python train.py --num_key_value_heads=14 --intermediate_size=2688 --parallel_block=true --optimizer="adam_hyperball" --decay_fraction=1.0
MLP neurons of a small language model. Each row is named by its layer, matrix (up: input weights) and neuron, and shows model dimensions 346-441. Each number is 500 + 40 x the weight over its row's rms, rounded and kept within 0 to 999. Numbers have three digits each.
A block is one neuron, or neurons of one layer that tend to fire together. Before each block is what it responds to, as a language model described it from the Wikipedia text at the highest values.

Word-piece fragments at the start or middle of transliterated non-English names, mostly Indian and Japanese, in tables and lists: Mar(athi), Nag(pur), Tak(ahashi).
L6.up8:437484513505471516578472515468525506488483413534469492497548599483470543527509508536437521508484473491490478497507590436512482535479506508419542536530431446516542505504439476509444452464492513437555521496469493484482558499507577450482574587456477514504523545488490485452496464502547411496
L6.up30:445513546509498479554461422513518515441494479528496492532490513497539472464522470497503494486479518509596551516450544447544542494470517452442507554475622481521434467514515490475494476465532480540427480545463540485524555544395500502548499504548499487478437516526450493424495481537456459509
L6.up222:454518505546563536509491503546457445457452509510493511505464461559495553401516538521512483499523495524526440524513478531496485493480525489584483463478489445591492485488531506465525418546567473496476508436489461462508495506463519430494567504480456505559441588484562502502527463553459466499
L6.up500:477478532526557508545537477595455461486470478517484505546507599584447474498505472492527536474517526522531518500455482602523469575486448555527542493482537515441466538527582479469487439448553537545435468489510495442542504509564510482564477426554490446511545537520545492508486492498490492482
L6.up531:446502490464468546488468453484442432508445521522456467543513521567475483516459462540449395472546545442508506557480457509480556475445450457565555541465460448526405576518514519413512516431516493474485491461458490453558468477510465534474481454499540459469525558523491531470504516557483469447
L6.up566:529458419537544509481477480509475476471480461568524406472434511555436421523491528580453518492525531596494470497462474489557525540496466510477574530518484470530491476576460418430541413510520520486493515540541508463531544505482443437533465532489494435510452518510480501541447500524507507476
L6.up682:472510478476498514538516466434461429542513495462480463521499510515481453491527530509487528458509509574510491516513517511495466528522405499466498542463572491535537479561455537455544509474500511464552508531431623463575441553552504565488509480506560591549508555555446503499460535484544436498
L6.up809:426507521428587496520553437480478441458535461474531488486507476558491541420506524456488461464521459517489483520563509527550501519472478488530597512476499487523501489566485419449532462534487526543466510482397518460477519482465486478521540509440517527518482561453548546458513497511454489478
L6.up923:407576463475532507537531488484433450521466515497525439479517510517462458400500437551528454583463538520501484571467599575495531567400479470491541531452495524625497447480491509472448490522481550468520536500497596512549556490432529547530489535485506520485469447434447511547477419558524518472
L6.up1346:429480494471544543518534448509514438445535521503451481526458475527450491522521516438476405540542428531436541538550582553576518496494480513458521537566429487528484485544555475461518456424565537504471511520499500436512506521488473486510544470492503523450453554520421479460556529577545539526
L6.up1716:430492499530561573541507483501506573472497509520494523532502498515480563472472525533397467423440492566478575584495498497485548521549464486577457534511477536515456477531512501434484455482512503457500526512464592506486550529457494541465521572439426564511563454487492491444507479537457482431
L6.up2327:445443506452526441535518464540502482480476495465480457535547458481447492464420517520521512546512496481469523557535502585425481517486425479517551516447525537548484475496474404449493508509571491496484537517440452447457475523467510478517538562502494526505522529431517541519535419561532464380
L6.up2471:450516503543457504486515445487466506502482453517423506491436507500505467528481542524470437507496523538467553544467470480465508523461468454488554496559467487506532507494567511416561410398501534539418542435488529436502473552515517549513495512533465503491535456437458437471490509496518507476
L6.up2488:405521485483551540549562497506516461484467521460450496577536514509484492487473469487455443487514575499472474509503542518506552519490478541549484532437457478547478512500516412547470477479501495549528472541463539388527440539557471496463447523542496524530476489533431531527475483503441519458
L6.up2529:466564549476499562518585492504428477476491500452513521536527544462466452498520475499440377503501500469474433564550528521535512514448445472509531528492545424535528518555450501455554465472483610543476493529404580489440493518413474470557526562484558530567484527448530509512484489447453436425
L6.up2637:404514466520492482501523446525481484481479501559487498545542539484462503503501540490504430459533451499490513500593497565418518557422482468563453484474505462552524510526502498449555468431542474504482511487446573469489518510534455515557533500444520418550521552419511562485468512526501489430

Line breaks that close a paragraph, list item or table row (often before a == heading), plus sentence-final periods and leading table pipes.
L3.up1344:471516500430504544575518422553477450502499425560436528486444533459484501509625539516475459482465529469447491525447515474505498563548465432416514526519493508512506570434530529513468488504529592547512500479492532499532541512483483566429559460592548519534474547495473457507509480531508467481

Word-piece tokens inside non-English proper names, mostly Indian, Arabic, Persian and other Asian ones, often in tables and cast lists, such as Mahar-ash-tra, Sh-uk-la, Ak-bar and Abdul.
L3.up259:401429543505514564542500507455497468481515545496498506481513554480470480466488475516473466529471474473454469534521605651533534553427380469495534546480517422524456438538512473402545473460550575521482474475509605428494527511524445529529461560468461523548534552456461537515512501472516539451

Newlines closing list items or paragraphs and pipes opening table rows; also capital first letters of names after "de" or a first name, e.g. L(ucha), L.
L6.up22:513473426527564591468447494496543499480462449538455476458490511520456547545546536501514467525501512540438550499506523454489529461558466449410515480464454490495519540465441463479509499494484474491491571473469558496453493500488512584446549499468522519477498514554512438475504527509541431469
L6.up74:570438476464538508507524454610486531505490474561489451487513547493479486535533459503547535488447484604568509405484451489542435481499482442417476550494528542483492561448527549501535463492472563460559491504445479568549475457473526454513460508500471492564437507548505440501580457541550486544
L6.up111:434512409479539541591498510492431498472508478519445479537433538578496410491549478495446404512473540525485439527482524459484502538493452483495485522445496499541561424484529498414487505515417468588485502504497530437508530506508455445479494430538476496461470632469480448477526472520513490493
L6.up119:505468541491588495499484429498450517484540488527471451538482526469498434523511449586546431506510573503466515485562492480505513480494491514511564520475531534470519562469505507515521468496552509471511439489491425427535516450462475422506527496524564496439456505457449484466468454533558542491
L6.up460:557517461525521489485517417475510517506532476528557464535539447539387529473536413526506520463426503513501513534512542511522512598495507498542497506456496451496490502475517591463472542405525477528488536538520497559552477447534454517435574550541532510389415466449514507519589500488482488493
L6.up549:519486531474451496484477473472471526497519542564460479491480547484440483478496437521448505376484516526476487529515511507558484546538497481469528590418551418502490477516460520481466501473560497507443449567448517460487516542498527495471496502555477600477493429500479386424543481458499446439
L6.up1103:477506513436544505574481436475452523543493509493460404556423547468434413580498481527516472492482533558504525510497528486513529540493456478458494447430530402513499461550435477473496506486549507487555511550441576524539510450515450523490523525485471512460467422530472467554518529498452489416
L6.up1343:461478502513525442476509552508472512498489514535459435477528473487502495597540479488449522590467569504438558526513506490455518551520520479503457493501489510506500557478550548498473493497489471579529549462470481516548501495575479449483581477536490539467497519460552451483524454535542462495
L6.up1597:499557437428563528555432502495544455470453464471509466547439580496457495545470507526434468450483554495508459515505572418538466536448457509460540505428472532451458438421545473523501473464570577467519522491446525508458535469537483524555572464507459489448512511540481461458489402497526459545
L6.up2150:512491520501493464572544430486478480522490478523445512507542533434480443520551584437540482502399576544508488508531480556463474525445448480441479524489445479472473465425487467487514553473516575442467440539532437487526536423457434476474513529507462534443483546504487464521470510494447455495
L6.up2193:467503511451475587554471495512479546460531478508424543431454436552462524515457483452526519523505516516489447519499556486504479553499489484527493492482527574486515517547540459431537525438459509618514473466456548494512524510606491496498521484562499515478452508584453569535482524539484488517
L6.up2235:470473481479491486529509523549455466522527479526523515500472419495461474450463535487529492528479461484450507579494531518458575493408424442505483557462470450556459504574499474449498478508551551466554580496454531494546449512494452522434516534538531438490500499459481504579579482506493536481
L6.up2252:470504496405529549493475431495467517554492487541491543523507418500458430549476439569485463490518563486469420490475534504477552461473481433485544504491463477606563476504541495509482505500500537567485488433458491491553476517512442442527536519545470490462470590470446507514503470519558478473
L6.up2508:428530494410552540531539495504521567504460508520436470510550517531511475501476511497546456511556544572496438437520519451512489500475471575510574552482478512464497504441532452505475452521491489562562494519420552442568440486478519516486562481562470485485436573481492432493530440508533424447
L6.up2561:524524471446537538529500463575497527564520506593464441535496465462458420537541496531495474527455551530441506425492528466531508526485510477496506544488485502521495461562475506499532481525498543544487503523479511495505516457546456451559542439497474508458403515454479472559518508523490456464
L6.up2629:468492486412479447585477502496497487497500542574469419521500454457482504539571484528518450417535552513471458535472538513502542502444432409473520482490493480511509553426551491572452497507494546551455513500568539519445545503530516474490540482491548461392462495483489522477536537480535461448

Short word-piece fragments in the middle of unfamiliar proper names, mostly Indian or other non-English, often in tables or lists, e.g. Chand-ig-arh, Raman-b-hai, Mam-ad-ou.
L5.up207:438434509519567556514506429541443475474478472483444511490468512522454419467515544542460406476463534475530519558500568555502514529430428397479521475525517469485457478579553459444526411464491470444473508461513473491450568533536479460419556530489467420480528499484477554487497483477487496462
L5.up267:433552522503542519587538466526439542549452448542436481524470547446507503512532509486485571489440560571478534464490564470525538538439436495517488468465549433485509441514518486507486468442557562498507466401474492501532533474496499438527560475473440476448530543501491525448512502472497481504
L5.up616:463527500410584517532494444510550526518480554508461532499488522533496477469515430498445444547473558556518452536580576540439562509411498487526539559529476446540472428576459418459570398491485515500523556471513527515469468534546517520520513531454517452460495498452559470525485484504441460496
L5.up1341:405525526481508476503507429467470461509428516546521480467576479503454497491466487554509576570427518480445489550483528533446524522465474447482454503461521481455450527570426536444490443420495563549543523477513554472477519538483539540475477447504434471436532447483508495490510435520460517440